config.yaml
n_layer: 9
d_model: 768
n_head: 6
n_kv_head: 6
head_dim: 128
d_mlp: 2688
vocab_size: 16384
activation: "tanh_gelu"
norm: "layernorm"
norm_place: "pre"
norm_eps: 1e-06
positions: "rope"
rope_base: 100000.0
rope_fraction: 1.0
qk_norm: false
attn_scale: 0.0884
bias: "all"
tie_embeddings: true
parallel_block: false
init: "normal"
init_std_qkv: 0.021
init_std_o: 0.021
init_std_up: 0.021
init_std_down: 0.021
optimizer: "adamw"
lr: 0.000504
lr_mult_up: 0.965
beta1: 0.9
beta2: 0.99
lr_head: 0.00502
warmup_steps: 335
schedule: "wsd"
decay_fraction: 0.916
decay_shape: "sqrt"
final_lr_fraction: 0.0
batch_tokens: 65536
seq_len: 512
doc_mask: true
z_loss: 1e-05
train_tokens: 965800000
steps: 14737
dataset: "wikipedia_en"
MLP neurons of a small language model. Each row is named by its layer, matrix (down: output weights) and neuron, and shows model dimensions 672-735. Each number is 200 + 20 x the weight over its row's rms, rounded and kept within 0 to 999.
After each neuron's rows, "fires before" lists the tokens most often just after its 100 highest values on Wikipedia text that the model never trained on.

L5.down296,198,200,196,209,212,197,173,202,186,192,208,209,188,180,189,202,200,150,212,199,205,182,190,202,202,212,205,197,198,175,213,169,197,229,166,185,177,182,197,228,214,200,194,213,203,237,211,224,206,180,158,224,179,230,220,217,186,185,233,165,180,194,169,209
fires before: "6", " Fer", "t"

L5.down490,195,202,220,241,181,198,176,202,195,213,193,231,174,205,183,218,223,193,219,165,192,238,214,180,193,192,169,205,196,171,183,203,235,209,233,206,210,185,196,208,233,189,195,162,218,206,185,191,189,187,199,197,202,243,199,247,225,197,206,187,179,209,190,189
fires before: " |", ";", " of"

L5.down192,224,186,218,176,213,195,211,202,163,202,224,215,173,193,198,217,204,195,166,216,194,220,171,186,197,210,160,205,188,180,237,207,194,170,180,187,195,205,190,210,224,215,186,189,194,201,213,233,210,197,163,204,197,238,192,199,225,186,198,224,150,191,217,254
fires before: "9", "8", "5", "4"

L5.down2459,215,164,174,221,98,210,217,196,210,204,230,232,199,214,212,229,202,192,205,231,229,194,202,215,188,185,194,197,184,220,186,195,191,234,217,188,202,169,219,202,173,172,203,219,226,191,184,210,209,189,226,191,164,220,194,214,186,158,212,171,255,214,176,174
fires before: "3", "4", "1", " of", "6", "ored"

L5.down1439,215,188,225,199,193,201,192,175,205,166,205,200,191,174,174,236,197,199,203,216,230,184,221,190,181,183,199,205,163,187,219,189,187,235,169,226,167,193,230,191,192,171,157,167,237,213,206,207,224,188,194,196,197,181,192,210,166,229,190,227,231,226,177,170
fires before: "0"

L5.down2582,184,194,166,209,138,228,196,211,197,190,213,201,191,180,210,199,172,215,209,186,195,212,195,208,182,206,199,243,209,197,218,225,211,184,184,239,184,193,207,199,186,220,164,203,177,196,205,175,208,231,211,236,180,196,201,184,174,191,190,152,164,185,194,239
fires before: "0", "5", "uss", "aman"

L5.down2244,225,167,218,190,72,194,198,220,206,238,207,206,182,192,172,293,172,221,187,202,156,205,173,200,203,175,210,213,190,217,212,221,233,207,223,158,208,217,219,201,215,154,235,217,182,192,187,178,189,197,179,209,188,185,204,223,190,219,208,217,166,181,226,201
fires before: "1", "2", "ros", "endment"

L5.down2176,212,163,195,220,202,188,134,224,203,201,215,211,203,243,225,192,200,203,203,176,185,180,229,210,182,208,202,195,190,169,204,201,186,201,222,178,244,181,233,224,212,190,189,201,229,168,185,179,195,209,241,182,204,227,193,194,202,198,163,183,182,213,207,184
fires before: " |", " ", ";", ","

L5.down2225,232,219,225,173,124,190,198,199,184,196,186,210,202,216,198,204,207,210,219,229,211,200,179,166,219,166,198,214,200,186,201,175,189,186,183,193,215,211,202,200,185,215,204,243,194,210,187,183,190,207,160,191,222,177,203,175,166,212,202,212,225,223,186,244
fires before: "2", "3", " of", "5", "4"

L5.down755,206,215,175,189,172,195,219,201,197,193,166,191,181,192,212,245,214,224,203,200,199,188,215,211,161,207,211,208,191,178,223,201,229,176,175,200,219,214,209,206,155,172,171,217,161,207,188,198,224,193,201,212,183,210,210,202,190,192,191,193,179,189,239,168
fires before: "1", "2", "3", "8"

L5.down1769,195,239,191,185,212,205,175,216,193,179,183,214,205,192,191,231,201,200,167,205,205,189,201,209,212,213,197,163,209,204,224,205,221,182,205,171,195,177,186,206,192,192,207,179,180,186,230,199,215,208,212,194,206,198,201,207,177,240,201,217,170,208,192,203
fires before: "1", "2", "3", "8"

L5.down2648,247,220,202,188,198,206,202,201,183,211,188,208,204,206,208,195,199,215,184,185,195,221,191,233,188,190,226,204,186,199,174,203,206,218,198,205,179,188,219,161,193,193,194,199,182,183,165,222,179,146,193,197,166,217,187,169,224,217,185,187,217,222,157,233
fires before: " |", ";", "0", "1", "ax"

L5.down838,214,168,200,196,182,221,186,210,176,205,205,196,171,204,188,202,176,186,200,199,190,198,199,199,195,196,191,198,235,194,207,171,205,213,217,216,170,186,215,193,191,238,205,190,210,206,194,202,204,205,216,237,196,209,220,198,167,195,211,166,228,194,206,179
fires before: "2", "3", "1", "0"

L5.down483,233,183,209,204,107,188,190,214,207,202,203,176,217,175,221,237,203,209,264,196,211,226,216,222,175,182,189,191,212,217,183,190,210,217,186,185,203,219,216,216,193,190,196,217,188,181,188,187,194,206,219,223,193,205,172,190,206,202,217,149,172,224,202,197
fires before: "1", "2", "^{", "^", "ft", "3"

L5.down852,197,210,195,198,145,195,207,236,230,220,170,171,217,195,206,168,183,218,180,178,197,182,206,171,214,207,219,205,210,219,221,180,182,201,170,170,205,192,217,174,206,193,189,220,207,196,211,196,178,182,201,219,211,216,218,212,184,198,205,239,214,192,190,243
fires before: "1", " ", "2", " year", " is", " was"

L5.down2632,202,174,217,176,214,188,171,230,174,169,184,226,178,247,211,238,200,212,193,194,222,202,187,222,193,166,175,171,199,218,187,163,210,184,192,177,241,187,206,185,223,184,231,237,210,195,194,209,212,177,204,171,196,171,175,206,227,191,203,229,200,205,214,196
fires before: "1", "2"

L5.down1441,200,228,215,206,221,195,197,181,171,197,213,185,215,222,209,253,232,210,204,211,188,211,217,210,164,241,199,194,178,195,234,234,184,217,197,207,182,161,185,210,224,219,167,182,222,222,192,190,203,223,190,203,189,205,222,228,225,187,213,208,198,204,185,174
fires before: "1", "2", "3", "5"

L5.down95,194,204,196,181,180,210,213,180,203,210,232,211,201,197,173,227,192,171,205,187,219,206,191,183,192,219,167,177,208,220,227,178,204,189,171,197,155,185,196,218,205,215,170,210,194,191,210,193,204,215,195,225,220,203,243,194,179,148,243,185,200,215,169,211
fires before: "2", "man", "ili"

L5.down788,201,182,181,239,141,216,171,185,222,215,246,220,186,208,193,204,221,191,212,185,204,218,216,200,180,206,209,255,206,196,227,195,171,195,181,198,206,181,210,192,210,200,167,200,193,203,202,239,199,206,200,231,196,194,220,228,219,199,208,176,198,186,210,210
fires before: "6", "5", "7"

L5.down2248,206,175,185,196,243,181,203,214,178,192,203,194,201,206,163,228,205,199,208,171,201,212,223,213,200,193,173,186,208,215,228,217,215,204,194,211,219,189,233,173,236,201,181,222,207,187,200,244,214,178,211,225,230,229,218,221,236,201,201,210,206,258,183,202
fires before: "4", "5", ".", " was", "arp", "ones"

L5.down1588,185,180,162,180,202,216,193,195,217,185,222,209,175,170,161,206,219,188,217,195,217,200,208,190,205,206,204,228,215,211,216,173,187,239,182,233,193,183,217,194,221,217,197,173,215,204,187,227,158,184,219,174,184,173,232,202,218,208,237,173,240,245,207,187
fires before: "0", "ed", "1", "ip"

L5.down2011,187,186,176,209,130,224,188,174,188,207,193,230,219,227,186,260,180,172,207,206,176,198,228,189,195,199,199,217,224,189,199,206,178,262,156,204,168,175,217,196,202,198,204,221,218,239,208,183,211,167,208,210,219,185,218,233,174,223,205,200,224,179,191,216
fires before: "0", "1", "2", "3"

L5.down111,186,195,148,198,155,201,172,183,230,219,231,199,215,190,197,195,209,198,206,256,213,198,216,181,185,184,215,176,213,181,225,183,196,218,204,206,218,225,208,214,206,226,197,192,224,231,182,177,223,189,211,198,196,238,194,255,166,200,167,203,204,185,218,186
fires before: " |", ";", " |\n", "\n", "″N", "″W"

L5.down664,212,185,222,181,254,220,188,182,217,219,196,199,221,207,183,191,202,235,209,196,182,204,197,197,212,192,206,231,182,196,224,212,222,189,198,215,206,182,195,193,173,173,193,180,214,183,218,224,164,215,213,207,189,208,215,201,186,254,235,222,143,176,182,184
fires before: "-", " "

L5.down1751,227,208,172,226,223,196,164,212,195,170,200,202,205,207,152,252,218,206,195,177,181,196,211,214,238,167,202,220,215,228,205,197,221,212,215,189,204,180,205,211,189,173,239,193,200,196,210,185,218,202,221,203,175,189,211,251,194,225,182,214,230,194,193,226
fires before: "0", "1"

L5.down150,193,211,217,234,221,195,205,222,220,196,221,208,200,199,199,233,204,193,239,222,237,210,179,214,185,209,219,237,184,173,163,188,237,194,161,198,171,200,192,191,199,173,165,212,215,177,204,171,207,205,168,221,180,182,188,207,189,171,218,197,203,256,185,205
fires before: "0", "1", " Kong", " Formats", "field", "ones"

L5.down1556,220,176,177,204,233,216,193,162,219,203,205,220,180,194,177,161,238,229,239,164,173,236,173,172,215,185,163,204,190,199,213,202,209,239,199,193,163,187,173,204,198,180,167,194,192,206,204,158,209,185,157,206,225,185,191,198,200,196,182,184,215,224,212,215
fires before: "9", "7", ":", "2", "6", " "

L5.down695,211,186,188,181,119,187,167,197,216,206,233,204,199,190,206,269,191,203,176,198,210,225,217,198,160,175,210,192,226,198,224,218,196,232,208,180,207,222,192,231,238,196,198,201,187,186,177,190,204,197,201,194,225,192,214,191,198,240,183,173,200,197,166,232
fires before: "0", "1", "}", "2"

L5.down1187,180,178,234,186,142,149,244,186,233,217,209,190,163,175,232,247,184,188,205,181,212,197,175,204,179,222,171,224,199,198,203,158,201,216,247,183,186,180,198,201,196,194,224,173,217,173,181,179,192,194,160,184,206,180,190,199,233,201,180,191,182,234,194,191
fires before: "2", "1"

L5.down2268,183,204,192,201,138,195,196,208,197,194,202,208,185,227,179,172,196,184,182,200,217,246,204,198,184,217,188,224,211,198,221,182,147,196,195,181,195,197,221,213,202,191,150,195,220,208,239,203,197,245,197,191,186,219,199,188,172,228,203,255,205,201,192,210
fires before: "0", "1", "2"

L5.down2233,206,189,208,205,125,215,181,215,222,197,220,194,172,197,201,254,213,193,198,212,226,198,214,192,184,230,211,204,215,204,205,179,158,227,228,209,173,176,213,180,211,197,193,196,206,189,212,214,200,156,171,219,183,203,215,202,190,210,222,175,220,210,213,199
fires before: "0", "aw", "ed", "ud"

L5.down2206,193,200,199,213,157,221,181,226,199,188,204,199,206,185,179,229,205,213,189,178,206,184,165,228,191,190,220,206,193,212,156,212,174,215,205,214,238,154,223,191,208,223,179,217,204,251,221,229,197,197,243,207,201,235,169,227,221,217,194,198,196,185,194,200
fires before: " ", " II", "4", "5"

L5.down732,189,201,200,214,134,220,189,175,183,174,181,198,174,197,189,220,211,196,190,191,184,193,201,154,204,240,220,230,201,206,224,190,154,195,206,200,194,186,183,185,210,208,185,217,219,182,189,189,203,171,185,202,216,192,183,184,241,228,185,216,174,213,223,212
fires before: "5", "4", "6", "0", "1", "7"

L5.down411,211,217,173,170,190,139,172,225,195,214,212,196,197,215,184,204,178,185,199,192,187,195,169,171,196,228,198,196,211,222,184,182,194,176,168,209,178,222,199,194,146,166,224,234,193,238,213,215,196,206,177,211,167,238,174,169,171,215,196,234,192,200,242,194
fires before: "2", "1", "0", "4", "5", "3"

L5.down933,210,204,195,223,113,174,187,204,205,201,178,235,205,226,220,208,185,168,179,209,194,221,188,206,189,196,227,204,201,185,215,206,175,224,210,224,228,191,212,198,190,224,206,196,149,214,229,231,206,199,197,216,181,214,193,232,184,193,227,203,179,198,159,194
fires before: " ", " of"

L5.down1352,201,155,212,220,150,193,180,190,203,221,191,173,220,217,216,266,226,200,177,209,185,197,249,188,219,156,172,219,170,237,193,202,203,204,197,210,187,177,179,192,201,189,208,181,182,190,202,203,202,186,180,181,167,172,184,167,205,204,202,190,164,224,205,195
fires before: "9", "8", "-", "1", "7"

L5.down2363,217,201,216,199,187,174,210,181,198,186,175,209,208,179,212,213,205,204,187,207,182,202,178,172,211,192,228,197,201,204,229,183,159,154,194,138,210,193,200,184,192,206,201,180,191,169,218,208,179,216,212,172,202,158,225,210,207,220,194,204,174,190,206,209
fires before: "|", "0", "–", " from"

L5.down2197,192,190,175,218,207,222,184,219,166,178,214,186,200,231,216,217,223,183,193,182,202,193,208,234,210,163,227,222,224,196,198,205,169,217,165,174,200,193,213,188,195,190,164,200,188,180,180,228,161,213,190,190,169,177,215,224,210,233,210,179,193,194,179,187
fires before: "0"

L5.down579,213,187,157,228,184,201,209,215,208,218,211,204,205,217,211,188,179,220,187,207,191,207,218,192,194,229,204,211,191,208,190,185,154,209,210,214,208,196,185,225,208,194,187,189,243,183,239,231,236,191,162,207,223,196,207,216,189,201,217,180,200,181,198,213
fires before: "2", "1"

L5.down2263,221,205,185,207,169,184,207,219,176,197,196,204,214,225,188,209,197,197,168,190,172,208,178,175,187,235,178,184,214,217,226,180,210,186,221,183,208,221,178,223,196,209,189,204,224,188,196,177,183,233,189,232,221,175,204,208,192,202,178,178,182,173,201,220
fires before: ")", "0", ")\n", "–"

L5.down345,190,220,202,162,148,201,190,190,167,164,172,184,192,212,175,225,190,218,207,191,175,206,215,198,225,175,172,227,197,213,207,213,197,178,215,228,172,212,186,211,173,185,199,224,199,227,183,184,177,198,195,214,235,195,197,203,168,177,195,193,226,223,215,221
fires before: "2", ":", "1", " "

L5.down2293,189,192,210,206,208,199,225,202,161,180,240,193,180,201,240,231,211,162,187,241,191,194,195,176,192,218,204,224,216,200,186,215,219,216,187,181,179,185,220,207,196,197,189,180,204,174,212,151,213,155,207,217,205,162,211,202,227,197,220,155,201,233,201,199
fires before: "1", "0", "2"

L5.down1929,162,237,174,205,123,210,185,238,219,199,159,209,213,206,188,235,232,199,182,208,200,168,179,205,204,186,203,179,209,187,219,205,177,188,198,198,219,210,196,221,197,182,240,231,209,214,221,217,219,173,216,198,172,183,189,189,205,204,225,228,215,240,213,194
fires before: "9", "7", "6", " ", " |", "8"

L5.down2065,219,203,177,192,183,219,196,195,191,194,242,230,166,196,184,153,203,230,196,194,245,234,221,196,199,226,216,210,199,170,209,210,207,221,185,179,180,201,194,189,181,186,181,182,247,207,210,235,207,207,179,175,218,238,207,199,214,194,213,156,231,203,165,185
fires before: "2", "3", "-J"

L5.down1309,186,203,220,211,151,179,195,186,197,193,224,209,173,205,232,203,210,223,222,206,192,186,193,144,209,212,187,204,211,195,226,186,192,241,213,194,211,214,191,189,197,182,200,225,207,229,212,193,174,197,211,224,183,196,239,218,222,184,200,229,182,172,193,208
fires before: " |", "4", "3", "2", " in"

L5.down1189,219,200,204,203,130,216,241,213,188,197,193,219,203,202,221,209,232,218,222,204,252,200,203,179,204,223,180,176,186,182,222,193,193,197,187,169,215,180,217,199,203,231,221,178,190,205,210,217,187,217,175,182,232,176,212,204,223,225,162,217,171,169,174,255
fires before: " ", ",", " of"

L5.down835,232,201,147,212,184,186,219,163,207,216,217,189,238,208,174,200,170,252,170,216,186,228,200,235,245,165,175,188,190,207,190,175,163,170,223,215,171,171,209,232,175,187,230,215,216,203,211,203,185,194,198,182,212,233,195,161,221,186,209,193,186,218,198,180
fires before: " "

L5.down1121,238,242,241,216,131,183,212,188,188,220,220,181,219,198,195,199,196,213,235,211,221,178,200,236,234,189,195,230,155,230,209,237,192,210,191,163,200,187,179,182,218,183,216,169,171,196,165,193,216,191,206,248,211,205,210,226,161,216,176,176,187,217,187,206
fires before: "0", " was"

L5.down1490,205,187,206,200,199,176,244,209,211,163,205,222,217,231,213,201,210,177,182,194,189,170,197,197,217,180,185,217,231,229,216,228,134,188,205,228,202,168,166,232,177,172,233,234,200,185,186,148,172,212,231,209,175,211,204,210,212,226,186,208,182,203,179,197
fires before: "1", "2", "9", " States", " |"

L5.down2202,197,208,199,202,168,185,179,183,211,193,208,179,208,209,177,240,221,164,220,198,192,207,183,198,240,195,214,199,234,210,186,214,188,196,200,164,159,203,219,174,226,235,203,205,219,189,207,237,217,205,214,234,183,222,213,197,180,231,209,234,208,230,245,174
fires before: "4", "5", "3"

L5.down1036,199,194,262,191,259,148,151,202,197,206,208,200,186,166,215,149,179,203,223,177,204,188,176,224,179,170,213,183,211,181,198,173,219,154,180,208,194,199,164,217,202,219,211,173,217,222,232,234,198,219,181,221,189,195,221,229,169,199,166,198,200,236,205,173
fires before: " |", ";", " |\n", ",", ")\n", " "

L5.down2101,175,224,192,228,153,185,170,219,207,198,207,219,171,221,222,263,215,176,220,195,214,176,209,202,196,204,199,170,175,191,222,166,204,214,216,186,182,202,198,218,171,177,206,209,205,157,182,194,190,236,206,175,220,183,211,189,193,208,182,202,195,221,189,210
fires before: "0", " the"

L5.down1632,177,200,202,179,147,195,218,232,189,170,203,198,171,232,191,223,208,183,221,201,142,210,187,168,221,180,186,200,188,189,217,202,189,203,198,209,195,146,180,214,207,210,214,204,213,197,184,220,177,228,243,228,197,226,236,179,226,215,166,198,202,178,208,183
fires before: "2", "1", "3", " of"

L5.down1134,208,216,215,219,193,189,241,183,214,192,208,144,198,190,191,152,234,205,223,169,173,194,194,204,223,204,195,195,191,154,216,196,160,186,223,203,219,178,181,215,201,199,222,187,195,196,200,201,241,230,225,176,218,195,213,220,197,197,217,218,179,194,210,161
fires before: "0", "1", "2"

L5.down971,171,200,153,229,246,197,166,207,217,202,200,185,188,226,236,176,228,219,197,228,184,203,240,200,192,168,215,164,185,211,217,195,227,187,209,199,187,225,192,222,191,209,188,198,206,206,209,229,233,195,200,219,214,171,189,198,215,214,200,179,183,203,215,208
fires before: " |", "1", "\n", " -"

L5.down2351,193,194,191,218,146,214,235,192,192,214,223,200,184,235,230,315,215,216,193,193,191,213,231,226,194,224,199,209,184,241,212,174,179,217,202,178,190,186,205,206,201,190,224,218,161,174,176,188,216,191,225,221,206,196,188,223,209,191,204,203,207,237,186,185
fires before: "1", "9"

L5.down576,195,180,183,189,140,200,224,214,218,219,232,196,215,207,202,222,212,230,174,184,240,188,198,220,180,191,226,228,178,193,193,193,204,198,217,198,204,220,194,224,179,205,212,179,208,192,225,185,218,217,209,166,216,202,228,213,171,217,183,209,186,202,206,216
fires before: "1", "0", "2"

L5.down373,230,225,221,179,153,238,224,170,167,203,157,187,216,197,185,189,213,205,219,201,216,213,170,184,181,196,211,184,211,130,187,226,234,194,199,208,187,185,225,191,213,220,198,200,191,200,211,197,197,191,197,177,218,204,189,231,198,200,199,158,175,228,162,217
fires before: " |", "6", "5"

L5.down721,198,180,175,192,186,186,221,211,198,197,162,189,178,197,213,223,204,234,209,209,186,205,193,174,197,180,205,189,202,185,193,181,162,205,157,207,226,181,212,192,227,197,195,194,161,238,205,183,207,198,194,199,217,186,235,221,194,217,196,214,207,175,205,203
fires before: ".", ",", ".\n\n", " |", " "

L5.down2326,213,213,216,200,123,169,209,184,209,216,209,224,175,215,201,257,198,172,197,209,196,206,205,201,128,200,180,226,182,219,222,192,224,202,194,206,186,207,250,199,237,166,200,194,226,170,211,200,205,211,208,193,218,213,202,217,201,175,176,177,231,225,185,214
fires before: " |", ";"

L5.down426,241,204,206,167,167,188,227,221,209,208,210,173,214,193,205,214,199,226,182,191,183,176,183,218,205,203,186,159,208,215,211,217,203,213,209,182,196,214,165,202,233,184,224,191,192,234,224,213,218,241,212,214,209,151,212,209,192,184,167,191,199,195,197,158
fires before: "2", "9", "1", "8"

L5.down441,216,178,165,180,206,205,203,212,172,219,195,192,227,198,193,232,196,217,188,174,190,207,203,223,220,216,192,229,192,224,196,203,198,188,209,202,190,187,238,231,204,189,188,174,183,195,216,196,198,213,203,191,196,220,180,156,218,149,189,208,208,228,205,215
fires before: "0", "9", "1"

L5.down2365,201,208,197,199,205,198,166,207,207,209,199,198,186,189,204,212,242,206,190,176,202,220,200,225,174,199,212,203,180,190,186,200,206,201,190,235,197,191,212,182,203,200,174,216,219,195,234,220,199,191,133,200,233,219,192,220,189,205,174,198,174,198,208,171
fires before: ";", "6", " |", "3", "en"

L5.down310,195,189,207,232,142,193,182,176,202,206,231,184,180,204,218,207,219,188,190,219,200,165,221,227,183,166,196,204,212,225,165,218,207,208,216,190,195,188,212,185,208,197,182,205,175,201,177,234,228,206,205,221,201,223,198,228,182,211,185,228,185,178,193,186
fires before: "1", "2", "0", " |", "8", "4"

L5.down1291,228,194,226,209,222,202,171,208,172,202,207,217,232,181,196,252,202,191,204,197,174,205,196,156,182,173,211,183,223,203,190,211,192,220,214,206,206,153,220,187,196,203,174,169,201,196,203,187,226,167,194,194,192,207,228,206,199,202,249,192,186,203,211,181
fires before: "1", "2", "0", "3", " ", " |"

L5.down1212,270,197,224,195,202,200,204,190,156,235,212,232,224,176,199,199,202,192,238,233,198,217,204,214,196,229,183,216,206,185,144,205,234,190,197,213,196,231,217,198,204,168,205,211,193,226,186,193,197,174,202,217,213,207,224,217,183,212,224,163,188,216,221,181
fires before: " |", "–", " –", " that", " to"

L5.down858,213,182,151,192,295,206,219,159,215,209,210,220,171,208,177,244,186,208,180,175,200,206,191,188,234,218,203,231,189,179,206,169,212,201,229,194,203,231,224,183,210,196,205,192,176,185,203,225,221,188,207,223,243,195,186,207,180,183,179,216,184,249,199,183
fires before: "-", " |", "1", "5", "8", "4"

L5.down1849,184,204,202,205,96,171,188,204,170,203,197,166,163,217,201,284,218,216,205,215,235,196,179,233,198,206,180,196,161,216,194,186,190,235,190,212,184,212,198,209,194,203,200,149,173,176,208,231,217,202,200,207,183,195,202,216,204,154,217,176,173,188,184,193
fires before: " |", "==\n", " by", " and", " ==\n"

L5.down463,223,217,218,164,181,221,177,195,231,181,165,189,156,184,195,189,194,182,191,222,168,178,210,189,195,179,207,207,198,190,178,246,242,218,167,220,193,211,218,225,199,215,194,203,211,193,192,193,210,174,241,173,207,203,240,196,211,200,203,200,195,226,178,196
fires before: "0", "1", "5", "2"

L5.down625,182,182,241,203,175,209,205,179,218,224,201,185,190,224,156,190,185,189,209,185,170,210,204,174,170,226,210,199,169,199,202,218,184,192,229,201,174,239,207,213,184,179,167,205,218,185,180,164,210,203,206,222,189,197,197,190,205,176,164,209,194,214,213,194
fires before: "1", "2", "0", "–", " and"

L5.down2541,222,199,205,207,174,205,188,185,191,167,190,215,189,210,203,185,225,214,186,224,208,183,216,186,215,221,186,194,185,220,218,232,195,191,204,183,184,195,206,218,225,212,154,204,227,207,218,172,204,207,226,189,199,226,200,199,233,213,217,190,201,246,194,194
fires before: "1", "2", "3", " ", "9"

L5.down2187,202,248,217,204,123,214,198,198,162,213,172,161,224,215,173,201,222,189,181,218,181,197,198,193,209,191,181,183,209,177,188,199,175,179,171,168,223,202,246,188,191,206,210,168,185,155,185,215,187,197,206,222,249,195,210,173,240,205,182,184,176,189,219,180
fires before: "1", " |", "romosome", "8"

L5.down1101,200,205,177,195,164,216,174,207,207,193,195,213,181,205,190,196,169,176,167,206,206,220,220,154,212,205,166,226,210,203,204,151,187,221,226,161,207,221,172,191,205,195,189,226,176,242,200,224,200,183,200,223,199,187,181,198,221,214,199,211,192,228,198,169
fires before: "0", ","

L5.down1642,220,179,187,192,185,204,208,188,204,190,208,191,208,198,173,246,167,211,206,195,183,203,197,180,225,189,193,212,221,162,183,213,168,171,190,230,218,183,224,170,238,181,192,169,208,199,218,153,180,217,236,200,204,197,193,188,188,193,237,204,216,216,172,225
fires before: " A", "9", " H", "A"

L5.down665,234,235,198,200,92,179,206,222,185,202,181,201,236,197,217,225,186,201,175,191,176,182,169,199,164,231,213,197,187,173,179,142,171,222,242,222,214,230,182,184,194,158,220,189,217,221,212,216,200,213,184,210,198,196,123,195,196,220,196,194,203,202,185,204
fires before: "1", "2", "6", "9"

L5.down2373,192,160,202,185,256,201,233,197,186,182,220,170,192,177,164,212,170,177,216,206,182,215,180,176,234,231,209,209,207,188,198,197,213,199,195,218,209,194,161,190,179,205,226,193,223,198,186,158,207,195,192,228,177,193,230,210,200,219,210,225,173,204,179,233
fires before: " |", " |\n", " in"

L5.down972,196,190,166,186,54,176,185,242,222,192,213,198,228,200,220,277,219,212,185,205,231,184,194,228,234,188,235,202,198,225,183,164,206,198,191,196,211,186,196,162,205,202,212,179,217,199,203,181,172,182,239,183,200,211,198,188,221,226,202,207,209,203,161,174
fires before: "1", " |"

L5.down2571,239,207,159,214,112,187,227,170,225,195,215,191,217,225,188,244,213,195,217,199,271,227,206,208,186,215,185,196,234,157,207,168,173,176,187,191,187,211,219,193,227,214,189,237,218,214,188,220,188,213,180,178,209,168,205,198,183,194,197,205,201,210,214,209
fires before: " ", "2", "4", "3"

L5.down2049,215,195,229,182,121,218,198,178,225,167,201,200,173,207,224,212,191,192,200,220,192,189,241,215,200,179,178,197,182,203,195,188,222,200,212,182,185,221,209,220,169,175,214,205,168,186,215,186,224,195,167,209,176,236,179,236,185,221,167,241,181,207,204,214
fires before: "1", "2", "3", "0", "5"

L5.down144,235,216,220,206,123,219,196,203,236,206,193,206,202,212,190,204,193,232,168,225,256,210,226,185,203,214,213,209,215,179,218,187,149,250,192,174,202,225,217,203,172,242,232,211,171,192,190,190,188,203,182,210,193,210,196,202,187,223,198,222,206,218,227,220
fires before: "1", "0", "2", ":", ",", "en"